Weights of a small GPT-style language model, trained from scratch on English Wikipedia.
Training: a variant of Muon for these matrices, 477M tokens, 15706 steps.
MLP neurons of a small language model. Each row is named by its layer, matrix (gate and up: input weights) and neuron, and shows model dimensions 48-143. Each number is 500 + 40 x the weight over its row's rms, rounded and kept within 0 to 999. Numbers have three digits each. A neuron's up and down rows have the sign that makes its largest values positive.
A block is one neuron, or neurons of one layer that tend to fire together. After each block is what it responds to, as a language model described it from the Wikipedia text at the highest values.

L12.gate128:441454572450453481521525458559518547555485524607519405532486465463555463516507492553513508502516430499495492458488596470456470490513569516571511480495555510450492562524473502409477534478488526478524481489474443497508497577535503524459526541547518544471573516512488443459505557534561480488
L12.up128:541453540491546487497503467506496509514478507472465484521485481534453493508513475480447499480477462536477534466531498527436487516530501536580490492442492505477505568497456484491451520477536547538534499550514530594483501520467493451494519603452482511517502481404484514497466486458537486571
L12.gate149:507514451488559546490423476509480478458437446504500502466502542480535490543510474494507509536429503439533554523500568541545438479538477539504492538474483465526523481536461491479439601493511443524529497499522452430480492489541445495496495422442471572479531578502473506464492510557486453618
L12.up149:541481552430526552550425542599485517495502502546534463491510530427542522449464534547460540529542465530542619472469544478460448468482562518422516455491458392510501563542452468447476472542518477463522488515527418511585471490571494479473481595518463521475514449411456498529455558514505569516
L12.gate163:480484523549505565510521436594564472455560505500497471511520557498479437415524441535500547523470512425499483446511525541579434428489475488488501542501475543523502493526481464513515572525418523483486507507542536474519515558501508466463520481484409545477547489458578464526563555498465531521
L12.up163:428417500549492514541551438559540474463537483548474446525504448465558532483468427467479559523490515510462507552444433473511458513493533515494512516476493538526489508553474530499556539519466503499543512549553503466506605486488477525463539471545548550511424480534552522524463492497471486582
L12.gate253:488467502481472466525459489498475547460524497561464484552445467546523511489521513462462500517547501498446591502478484463463464477461545516534532542531543488525488477503468489515581562589514483450484520531560502606581509506534513513451527499461455544431541519499541427554498531527466500597
L12.up253:482443537520482447527524511444506533543491575468467430497532492500520560540491537509554522514514533495467415458482492444499515478485468464478466497525481432430558581522512464410570508539492568509506536486441473449511577477524481451507522619573486500436528505494507468455485496489522493497
L12.gate392:541527562549535517512486490508527472465499532499453512462518502496542495439466483481545519485470544551527473568503505474513530475517526466475453475507490540575530491561479471577488497446430526404556573449457505565498488577483419445498409481419411531425491453464500481497488472504545506502
L12.up392:499500564580457549520481519506517527504528508541499539540528530537533494419494531493494501481532516491495520550557524540423510491534447593481419471497532544512574499562457556417480453493469502479500432555485477476491539574498471511537500563371474467444497454456506463510478446543522504516
L12.gate479:523465519444619472497538446369540590416365551537443528540488467564507509530563565544518517431544515530578471489527438454498523481480535475511470504492565516464532462515499591423469530522450566415578452506519482475550525562481510504425505551538563460440509457465539485517485518573459458527
L12.up479:437454404487477486463544498480503533385560451522516498538526470502554517554454513548485420488535484474493435445566519547441496507471601516536558520489556522526543500504449497491493500502500486522548491524518507485514500540520463514457474431534477420557522487512524508471491536526531448514
L12.gate651:490552530518516522438536479478500527492462503530466431508488551487476412561510573470543495556514503428471548594501489510488478454557530480536560490556571532485501442541500493415577516471489482521548578445625491526542536484460514454530501508511460488536581437478493498527414544420441555451
L12.up651:512446462531561480506505495493518526491502466527495469486480426480527517496491572528580513537488508460517469549516535495489477467491552505527519480520552496585451492449483463507596448472533524444583486542487458474550475509486509504527437519505419468563437518520534527588531450457450528493
L12.gate727:484488522599445522515507488520524456486462494518420420516522467502516451565454551518508570560499554500483462532474493486409477472532534514504516425544477471474509482529476493445446501459484555426539504542495560495575496560547462478512458519439550498504561500471464567494518439457470500490
L12.up727:481508447498486512499483532571552508423440516412533530477529430491470476469510528458572443569488546530464518524521527583540550497522471497501457471498535537453544499483473467574521473506538519501481558477522477488505496478508485541485491501549475511486498462449500484521447489419499531497
Measurement unit abbreviations

L8.gate98:483464483478494500504510551512526491504518499567512420501474460481496487525490404529534539460460534524422465446553457514526452472512557546490477560480558439467465515588512517493549560440510508462560475500559565530559436549468518478477486522538469564485540593540488502512474560501466478387
L8.up98:517520490539509476533492431478516540435517475560492466498530466509509479485510509465541475531536421499416491514441452527485447432546551539517571619505518495477515481507584534529523522480475502543513446461556458475534537513518428523535540528474476509451589539510538480615504566529511435528
L8.gate186:525421472518550515546485458520563543502534501479476529512491473523534535421465472520482535492502516492540484500452505513454547486535468527548494622469575515570463576497514528535468544475465478488461506513480586458562544533522505419489443505552516458558501478496560542505473500412530434511
L8.up186:464482542503500487517495518501449503508453519569446495591493467542491540511542394538448526538521480512463496445438498490491458493544465456572556496405526467508459443487492557407547489483468417492510454499534503542481501487559442524432542598496509545464594525529492526570480461474445507473
Units and ordinals after numbers

L11.gate111:517424506532482567600506458456495455498482526516498451483509528482582527469540460490508537505479452500518471512478425517565496504519467494477471468586494482498467499555507475533497547556522444509485550540525508512463450471516448466460545522467460559513550523514521460587508478498446509545
L11.up111:514471478541532424565469512520489508482514526512597498524506518505526509538522541502519516446444590488466519463443458499600482436466509496523576543484528567474496422579475517454542503510441397524509507520521481485475484475514465503525443555514489576429526462463459476591524459545551477505
L11.gate211:495484508538503460546567482503470487511509492474455503498498519533456494459525609532481551511482465463482513509517532456443457479533530485526519496464442472523493493537446542526540510503500521495477544551500530495489450454493414455531521493513539571549539479462500412504453505508458477590
L11.up211:515476554557505557491496499543457492507478438557493509469545559496535508521566567606527534570517476463489492448471390513580502455442520422410487466496479456551503529513518526525529402496512511458470475513479524442527522492413586475532509502502491523570561509393490562456468389508514574575
L11.gate510:489575470517491555475498404476514541514528503560486455476460526541580506544438507460505519494483499540462447420462515486497486526531510453488600521532493522448450570513432491480570483505486491500418521512567564514524513470472559462528545486512478544569537544394560531500484454462398537515
L11.up510:498437513488459479445467518444578543534476468536480505512486502496477502539477523501480528488509558523465506524502446502531475489479536499505426511544541464475532483546498581477428551510553562500556500458451555542489534455449527508518444541455458442509535492517495501566492428492500523531
L11.gate550:479538547503486478555510517489496620470460499565523480549505508477448495561506503429437526436516533511494535512514539449469468469532496519571437525478530466514492484514495519505479489486548557449455492534566495574495444550488502473522487492481479560479581483519534490575427546483535527603
L11.up550:452454536495489538439505534492421560466435507589479460527562439528550477576524562545505501440479457493496468444500414506527575471485541489544555496512542540564502483509453503530541465508437503488519572510497574552477491584502555504427514493477472525501594572427538435551497569539526468484
Units after numbers

L12.gate79:527528483452458569466467556386471548475425531544501469486526450509534461556503572536477504553492523509514484416453572502592396500502472499522501458512467504540472494483453500529478551440488462492492508490433484517502484493532517486428508414513588526489479507525477528539499534486548501469
L12.up79:441407490507558502482490470459533543538438496441494512448490469466556517527535536573471494438477519398496496579485538523474559460427438508570465518513480487479478513443523490513545525484516479515478478462564502509510443533546525512442529466474567505508553560449457543505460453486527579456
L12.gate132:545500510457505548494587517529449458542501441417500429449522511503546544498509532461589498547504524470498537548440511419427426550494535500546501450536451529470563488503435524504534515480491569548494485541489445556542463441559486459470529478498489537495397483442543465491565526527506482461
L12.up132:547510538472490594558527566510480491566509480494434523467452456503470496510489545487491539497536504510607534494537509451478517516519483474520458510541438544586511504516509542498488529501511485467427439407515448571518439456470480555485440509514534518433517510506562512461564540521410483586
L12.gate367:467440561487432592493487470502428542500530464482514523479501520526485465454514508536446535553469578569453485453441475469526439482502496554513463463479498473511485446581465476550605490477498470514532513492505486535571428488498480484440481437441562492524533494519524522541563507467510487453
L12.up367:513470469490524534498512524540544487506550501485524450470496510498494549535529547562548481450514506442526467488515508449494454533462455398586441484487524486456572471608528468526477477485533515448488508506527526560480415467503485597447491446459459421500514511511497543481519513493448508541
L12.gate401:503534447502545550497476511476526519399521503449516493517547576556513484560494558574531548565477511467495500555436522490536526478515539518499526402489497570521438476562434459477523491588525455541528458554552530483495513482499541592425542450508465481521530479529524497452522491538512496483
L12.up401:490441446486481507544501457501455480531474524551551494509566500513467505490521498534531463496495502510552508446479474524530411540431519472490406440502543496536583508593409476531538566502433504536383478479548462532538446485472528516525512459508467445490478527469499454511517502521549486500
L12.gate537:524491493478566536546514479469492516547481479494421497525522477453575468485505614456566548433533496466514501485495490512408452499435513460458494397504576572577455469575527532477553513473508510564530438549497438571500467509486486559475570493510466531469550514465493484431591557552503477498
L12.up537:541470417520476563463477475510541448491511528523415540492464532470575517586504539542534498467562533534501514551488448460474445520456487540470474373505463565525454445512481499508556465511516527494449510444524528447523534541535549486508537595494493517475493473461520545517564522523497500550
L12.gate624:524460521454461543501480512428533465541546479584397493483552425476535516513502529438518519562470550497518529537476549550477484480489493552449550425486587492525462479485474546548451517503510506482512500464543527548521457482471444539593563478514483529489534517513534476490509588520545501455
L12.up624:492517482553478524437493561431437529589512539540430465448551529491497549528566503467506493565467473481551513525454464483463479507468524556433521491505590464531454514492476442459576555474488458551500534507475422538451490542498508472489615500543463464491478440546503478493551547549462532460
L12.gate661:430443485534579515528522426475488502508518451519566482496508516426470515595477539417504467508497542487471505493440467502500441520531549503474475462436450507533472453508465426541550554532507512412455504420500466518533467561436508502537515484501509519402520518500523493444570506530440389452
L12.up661:556527466570482537474511525417445475540480507520507481446530467504541486446520560482485541426496470519520473506506497500528462578421436550515549482633498526500479483485524478453450517448482541573502431440562515477519477521548547437473498492580510509499463489509503521520521523462478565455
L12.gate778:465385506545483524535462438528466482544567427508534528573502465483423498536576499491549510454521547505558537481526462573556481519505536417580491477541504513518488455517450536508550588540545489596547519447515462512503428487469504492517526539557457501535527477481475526442482538543465498434
L12.up778:421483513543501489498455527544477488404539420509568433615500453525500477495530538475492452488565558570508439510455519543420518545544536483531487518536516563531415533488540517488482546511530488541493405402495510441515440465526465471408459475471464545511500471486489547477470489525459507502
First token of personal names

L11.gate104:477509512440499559506476441450501555537498504529482483524447500455577479520484570529528481521543525517492547444472497449481532505515555472533414456493450495479548508508438435494493586521482499472527452497577461540492544477447495459400507556487476512443492440533520443457570479541474490493
L11.up104:499514598450536454489493590506519480514450476464493560490446536550467472471537421460470448452564472420487484489481490488498492538487462498511503487541556481516422460504488615482519504426452494560490538526479527551519557362535545539489474495495466522579476523497494535549512482468479541432
L11.gate361:542488547376478571509496523478470480476459522475464465519587519566516506515497545529505526489502438445466515445496487484547489548442487495553476442501528411487467403499467557504513570480463549480422531542551512501491469468479438462517601550460436485481484496518525501479521410530522532509
L11.up361:516451544459535543482536453460517515472548466470507514509580470486533538502513591594473520552612514460508489481453519495541463483443470471493500450583479448512502452519484553525527538502502503463505505560528543520492517454479451562490519430530530530473556497514462521454479530488550499485
L11.gate589:540508481479440516446500502481497407524560504465520475486538452528479420473544471425495534465420452526441472481546527473594499521480499444479476538506493484553481479518482573489494530496489453524478524470496531478469436536470469463457456468469396510484423514461467451514484528506436549458
L11.up589:534467532463477518464539526524545506392497484504500488538448497539513513581508481429558527506553483441548461520523519531567601508429478509515445446495528537477461418477518436486462414505544572466455492525470475569484468493460501518566473435478553487446536520442535497487505457492410489511
L11.gate629:527522530491512596472546503477506466478469484483508484479540476528511569557542579547492571536513540471482509497418521463535424507447495458490483492546468483517465478560419495482458569577490451458493461547513448501524502471514509553481531452501490532450522523437530521421537497483524503496
L11.up629:539430516460489543551507509517476515466440478520502509496507522482494521505515511519511532456502551546483434481473470539499479580451488547564553488513545509518514471520524623482533536545448497552507529515488521514556465465528540519500540473479469539416462534453511516452505464528478502497
Personal given names

L8.gate132:517524466480515559528428505483533469489511507415455480491546507448497481551469441518481572447483507500519470543529523498544438493462475457507459441565471516536440447590473500473564550510432539533421516501489440490490470446448471519455480501526474503487480560488496520410551496483463507475
L8.up132:543457482542520523540498511436517523599510449526441489527480511518586551507466568519489568539541478515526499518478447478474498498512488480522590517471445529448539469510531481409549552513525456474525516446455453563532572525520503423478587523552449475522476507593510481510518587514462485451
L8.gate689:491461535532523487522486530469592519530478495445436505448490480485518521500477449462512488453483554529484510481588558493538435480539437462481409407507486547572485519560559528455547560581489458491463547470498472585438530589512473561503503495496519516511499493523496579536546467493433518439
L8.up689:556542567507433541511514495453615546488521512546456528464506538495516533457483500509463506493518521502518516502489458492468498544453473538560557579520492431376437543471493502535448404518455490449438503474458489477476505462519532466469522543440469539514419570538579527499496509525448476522
Name onset after descriptor